{
  "activation": "gelu",
  "qk_norm": false,
  "init": "trunc",
  "init_std_up": 0.0617,
  "lr": 0.00581,
  "decay_shape": "linear",
  "z_loss": 1e-05,
  "train_tokens": 125600000
}
MLP neurons of a small language model. Each row is named by its layer, matrix (up: input weights) and neuron, and shows model dimensions 0-191. Each number is 128 + 24 x the weight over its row's rms, rounded and kept within 0 to 255. Numbers have three digits each.
After each neuron's rows, "fires in" lists the words (lower case) most often at its 100 highest values on Wikipedia text that the model never trained on.

L3.up381:086159153114164134115154158053115145155130134153102119116145064137104131142153142120132146140133131163135178087101131150151090131128139114141151134155103118131152135141107101091132118101107147168151157187119163100188126110147100139134121117105137132131143122077121140110163159112136067144128112072137120140154142129115127071144147126122104096132150106153105141160117092128145104147110141168142120154149135122124095147101171127108109119149144143098095134122138144110123117135102170109114149140128093110115123127084150174139118118165110107148129141090128153077095115138147105112
fires in: "the", "when", "as"

L9.up373:171133153161149138146124151062124131126102129146138111164143077138119120081134147137184173164157156136128130073120140153107113154120117129114141126168121118123137162125134128150146173142098130098121146112180151105109133082148130130118154096119129102121101118110084144141109125132130110131099122111144134131191133141136131170115159132125122134119124115089114135100131136098176114106110104141117147125132146133168059091096152136147164154175129115103155121129116106101127120089092111121095150092150100103119114135119146151099103140100161148082119124112074138100099112095147137150
fires in: "an", "soviet"

L9.up194:142149144142163144080166124123135150140139115129130111149104152132104139117129125102126171169114153108145134086129127076132142143146124099098150134134100135127136102166138137162130139166145140115135099135103122104176178098120105128135124124085116153161059104145091110114130151075155138068107157118131121155154148117156076137171133119098159124175115172128129164098112082113091133121101129116128133119162143171117082160097144094166093140129141111173114128143136100127136111116115129130143113121155177091100117160140161107116151124131133143140150110150129118127120149097164100129
fires in: "and", "country"

L4.up901:111127105131130138097124120092095138122156127138133139154137139089146101118140108123152165127145116146089142102119104146139159168135126105118137107124135127090140101151053122139146133084125172120155163155117072139126134095098117112076076115187151142121116151149145120136126114111145114114104070059147129153107147148160112118105138136126133139149148122152121095130126123115137135146111145157109125153155171113093123153121135108078145141153104102129092158124108133115107135113079143168141139182111149107123127058141180117085106112123094152121128153141130124101140151092118121117
fires in: "to", "it", "took", "taking", "throughout"

L11.up476:103146093134139112093122121132069099097109141102141113166131152124064129127167140124124153147129130144178094101107149146149127135160137161132138159129147148147140130174161133127155122127116121083106111100125151118082128141108125146165163112112134133138103169133117102110134121139109129115134166128132121142147174111130165140118102123125167114081100152094135181076129142139145099139102158105099181152107138162108083109143159106138115096114083128112087139149134138093103145151094101133097153110147141148135070134106140079102136146128142151100107123120144116134117132176140158164
fires in: "an", "anthropology"

L9.up650:156149120152062100100163091119108136112079137100155148119143086137129150160125139133106152139092185115136116138120120090175175125142110137129105158105149115145167101127129129147104129104109151114147123140112143122135119127131120160151140123123103120122102168110111114110076112120143117132129119147139130122146160172131139105160098136115140087157154097140115116106132125181151140114173145160142131164124138213138085117129170129116129150105123116148099156124145148117115153121080109147096119149129165111117097081124107088137075155105117111104136141143163181134114128088112138111
fires in: "an"

L10.up223:128145135167131147145138125118135133157175114150166181151139105137111149113155089101127137184176152153131144121125123182119131114112061114124141113154179133107074119160122065155132141127161094127136119131100149112166100140105133152177089090125104122126092100101132104152124117123139123121128171096114113104152175105103106076159134101102112095124117162125107159111109120110096145124154130135130130168134137089180116157111135090125136146135116156130119124135161118147152122095093111120140147123101134156137070126138151139095130166116106135100130138118142165128125130100124130127
fires in: "to", "for", "after"

L3.up101:164189180111152099109113133125094106174145106126130118125131102113102129149091150151125132094116096138146134085140138143190134138098148066184183164157134146147167152131139136113116109163125105152119114157107097111147126101173124143108088120118149127109153127116151171145108105130067140130094174085138101118140147130138123134105138129098128120158152127124075143119147138125133113144135116137140116135112093152170141148107160109113119110165143134107158109095149148125126127133122173131115162135100130143141109085142073120088134102090130145147133117126086113115126133128160109133
fires in: "of", "the"

L2.up587:139150104116101082153131145136116117136197080106120119112149112123107137089175109137054124117117173116144153137168107130126103135113119094110112128127150135153161134106127146131100155121165139114092132126127104084130103085184086146155109114135116114129152143147156108163100140132114094129143120101130151116142156074136100095117106106122143086128113111117122109105119082138162123157130123130138104132152124154114134127111122177099174103147153108154166104099137152126121164088134136141102144140115177175138123127137102159102127075127129136137087129124121137082092171121149115140
fires in: "that", "this", "which", "each"

L2.up229:125141139112145157156125143108113127166172160095105134147161135143126126110146140118162106141135112148163127106162144103148173136123117119124166150155154098144158098126126119153121149128147119059119136084162112135180093078148152182111085108160099105125108120117142128104118155136158115139137123114144156130132148128136133140090128147148135138111120095117108151095159119099104128159129111122145126105170151148177101162145124147143137177116179141073156131156126126177081149112092112149108138099166170114109130126121141099112106090152151140114146117154130125097097187125118104123
fires in: "s", "human", "second", "pacific"

L2.up626:130139193157147091097155094150175124131142159131141091116100126125165151134174121175112156140148123131125135120154130126111109154113174099142125120132125135142128104126126156139062131121122132101100129128147113096151112108147146145136111128153103141089129123115146109128122166138062119085135142068147082165129163114155118149123130157148161140163149116139115157129120091101151115140098145140115144122108121111119110116123129145141104147124154086155114146111119146112100163097092152166129146168088102163165135104150110117132129143152123132116105178090129182164145091121164092154
fires in: "this", "located", "the", "only", "approximately", "we"

L3.up521:154165125144127122085096127106115092135133136144153126158167137126141170107190162128112122126125104105104152110141159129138121141141141109110159105127130133137153146144099110149118135143141173131136185131177145157139128103140085108134127102153132154118137120188110124069085148134145131121122134104160129099120132159125099114116102147110147104153136135132107119069081167124154122162138129155140122103138092128149120152099099150158148117152122100128088141089160096099102127088123162129127112150167154135111144136151108092091070160173109146115101099095133128090134140092160122107
fires in: "over", "of", "throughout", "to", "nearby", "brought"

L3.up639:138125158137130138130159168111121160108161177108098146143122090108135130169145110146122155105175161143132114138138114113134100131144092131137138120146102104128111120137120154166132123105066111109113159110137148154091109121169151124113113120153089093099099156127156107093080185109111139084108120084100157110134117125151102096095159097143146118131138112152127130104116105114154080128123131167111158154156119125155095099126138098136191098131139117143126161135134108107141150110119155107134115108196122122159080129145122163145129171130126164122159130101126156113122143065130126132
fires in: "was", "were", "continued", "is", "became"

L3.up423:130170143136124097127126155118118118152129142120122130100093119183112112111136134100072145095096058111142164097158118162120115107122093127151153129116097125144110124165092151116117123120087141163117156106145136144130155158172112146154145156112129096120113159169132142109068136111123127144088102129136146136118124135115120111153138157116175117093162128143102073100096131095141132154139159143120169159115123139095112167107147106110189137123151122108156140160138148076090119117123117150125134098150137180082118080150120135122164126093138147130136136130113130135132101083123157135
fires in: "both", "were", "became", "many", "part", "one"

L9.up105:113113144125115168139104144084113119147144090073169119096127135137167120114119120141145136107097123169137137125122142178124151133077169095144162105145106151134151106127110156135140165177148124121103165102157099099139105095127110135097139130162124094078105193128128138143135143101139081157121122107114117083150171144133161104129150101073133113129100116128130156143103114136099159149153133180142131119097106141128104115152114107121141127146121122158079145115113144112110118132108125156125169103122127144119114091119138120099151099098105169111118116121153130144053124125171155121
fires in: "the", "this", "that", "week", "early"

L6.up137:129122117084168099142101111120186133124159200137131116145133089113144162102169109130116158181091152074144105148110170124116143103137098117121146158119099165089122154125136164130073102123126089099081131119125124101111126138154111126139123084186116152135100148100089118127144138101087141102119120140145121161138149125159125097128139122164152131128121145125114096112100165128127115147116136154144094110152125127119126148069120104123126110109137107148119166144140127158129143126154100141140132144141154135082146117139142128107139123159177137139144116157186138091086141145099099153
fires in: "and", "majority"

L4.up482:091142106147122132112128108117139132100109118122100156116096135111127150150152106112131131163121194159162156118108145142103151134103056129099111114136152164124102092123077109176152102101109167137091189176142123112164142121155075185131125081198102117122148159159116139105096169122144132119139127096133119115088162128094140121108118100111144110166166113101141097104095131106095147125134076131150112122145082119124154134109110115113130146124149102154133144099124124093142121157101112152147115132142143145127147118144106119117134156130119141112124155120090152124127128131104112139
fires in: "to"

L2.up516:106194139144128089132103168057099116118123180089118189152094129108117110163141114085089137120166100125101105141095118121106139133150109117124092101120158133119098133122139145161145170135153120149200122115123123149153122106121117146157133132154165164129124138108142145138148118102118140106110115114143138120164159092105127119105150115161134113152112162121118149118120123133118165118166111113144094141121111152164134131127104159138108125167130151069117125144153141082129139109085099144141112128122111176136108084111134137129105124155149080122114131113156158107093138077115097123
fires in: "2004", "2005", "2000", "2008", "2001", "2007"

L2.up923:121138157133146150125081094146119161101109126144143142122150132145134143118122127165142096132120156119129115112157154159142129111171154102094161146117157092164128150126098114170108114120141130153119094169140142185164102097179085117138082107123163073138136124110124141116122143129111108129143122096094127117110114103159122082138124171123161115119165141163150110151086111081160149145082132101138142122151142154133115132108105183124142145154158173112105118145174112128114117138122141138091115087160157109117145133149155149106182121167139113137133136128140135089106137143176160151
fires in: "united", "s", "football"

L4.up481:169117137134151137135128149146080122138172151151113128142147149104142145110152128107149174151154168107147133098151124149101137109171124097129094122088103121184078145113103109179125161133140100161117183108113128119170128118101108164123084085137085114094109191141147166084134122108101129124091108097148099116090116151143149150090131133145159135145120134145107162126102114121132116150096131171119134123158108117175148139103142125106135137128136145163082112117131110110094141119128119149093131176116132148180117131145152129105120159157099137109112113085128157137149139125119143141
fires in: "to", "today"

L6.up233:130120109129130152124135142132129116155085194107087108148146102098158107131152158072131174154096128152158117127133146122181125074125137161173114123118148104127124158145161130183133116146148132122156142115113135115133104119160187182114105143156131111112109117127120158102102136079133161128174073131116143137143111166140137126153127135100099113080144109172093095109120112166139140116117139145150155121123116137099112143094156087109100100160179142120098133147131124141118119112121096151098168100093103163112136121154147104121118134120137119119128110125105171089117112093132124138
fires in: "a", "became", "taken", "as", "the", "one"

L6.up930:108108115121129136155101137136125103151141145155149112174153134129122158112147142142117166139126156109109126114149157162169135141160115112168108129133140136148116158140131094157126128109111148153128149110166132101121096132128131157156136138143141116081112150135163132107078106126112112124144088132135114098185119122084130099142154116111140151168097144130100109152140091153137106153154113159160121099138127095134159162080149123128111111165184076099127125100120125126116107061115128163093149162169131160097112122085174122087147133165130171086102120153126123125113118134150172171
fires in: "all", "each", "other", "some", "any", "every"

L2.up308:127117122129160135117119164132123153139147156180102113137063115139184153122167113183122087106086140144135142133145141126110103113171119117133179132154169124122133109105108146108109113164117126139130115130121121137122121094186088163132155120112139094093158073132120167094140178138136085150138114110161121128106134070133127135121149131139148163117170138103122122179153115122119134116111144119092116134109130115124081126118159091122197137127140143128110125169154105128095137157121128124134139127131090102124134090076104158155143136146140117133139147130176157086117122135153126148
fires in: "the", "as", "of", "known", "called"

L2.up458:152136126116096123117095108125131103148109135141151124142133131087165131153128083142074157158105131135112091126139131190133134171146112115110163099149123134120128148155125110133076141144109158155163088130115123150129123072171092139093118073124146181119155154132111116101160118097073092108134102095100152099196113116127093129125130119120151085142117143144084138116138112129114101144169140154129107130158125137125131143115169138117123128172155134129135126133141118120137101114119133136121139080085166168125124105119109162097175121182114139126158103116150150111100102126103134146
fires in: "both", "important", "of", "between", "more", "due"

L3.up304:115164152112115129135103108132089131138136131110100168103141127146159144120145117165118153145104075107146107108102142123123159129174151141122109139132150155107130113091147142160131145124157131066114142097143115123115160140138150134102157089135157111116145180133077134094054167142093144115086147132144133159103128121167120091104134157143129116078124139125090064136097145092114071168126144140124149109108123151072115144104130150125130145119116141124112089114128089170123148108156133155143127133121133146123143113174106098128175152147136126140146139130139153150101126099109087143
fires in: "had", "having", "and", "indian", "aircraft", "have"

L2.up822:129128095146137142098146174136132143170120130122098109129133152152098159167119137137143183134094149135155113140131148140142113115114081147105150161115101115143134131130133116173125168139121115097140147109152109077103123076192121130146143089110101142138093164159136091100123139121075103148125152095149121087176119124146133147093120104125109102124137112109143123144138133114085105190108117122149094122143111131160139103132151099177118160133152117116101100113155160100137112135111120111130140123179175130142143075112106115105142128154081187127148143136132154101087135114132122131
fires in: "to", "either", "their", "slonim", "for", "unanimous"

L3.up531:126122156133120123078109075150116066131156121090122123143114111139153151106158153183100110101117116140180125110178155117113117144138142149128116144138171143135137107155150124144130132155167109113122186151125124140144133092149123151152130150139120100117127159132173136127118169158158104115159141113149096184144104125146108141160107106117155140131116098162108094117064104124109167112094071101148125120085069114140128107120094114111113142139152123137119127132125154118117140178126105123134096127121121137100110107131133148123137149129129113114184085150105139157075136147158152140
fires in: "york", "1st", "2024", "new", "nacionalista", "united"

L4.up941:118133152144143104096146154125115151138113145143152130144142116112175180131141157169174121103132156097124132107163144115094189120180132102149118105137164099126153150162128129124080136152103124108096146136115086132102099127151150152149111132173091089120102144139095160088128121148132133125116149129123156108100119096136129126171087134130111134121151142154102138146104085098101146099099094122156140143115118123128108184116148127137166118108112112150106144091182138152097123155109095153118100135151101137144072147101111136131160173150143122136098126112132149090085139076147123125
fires in: "united", "award"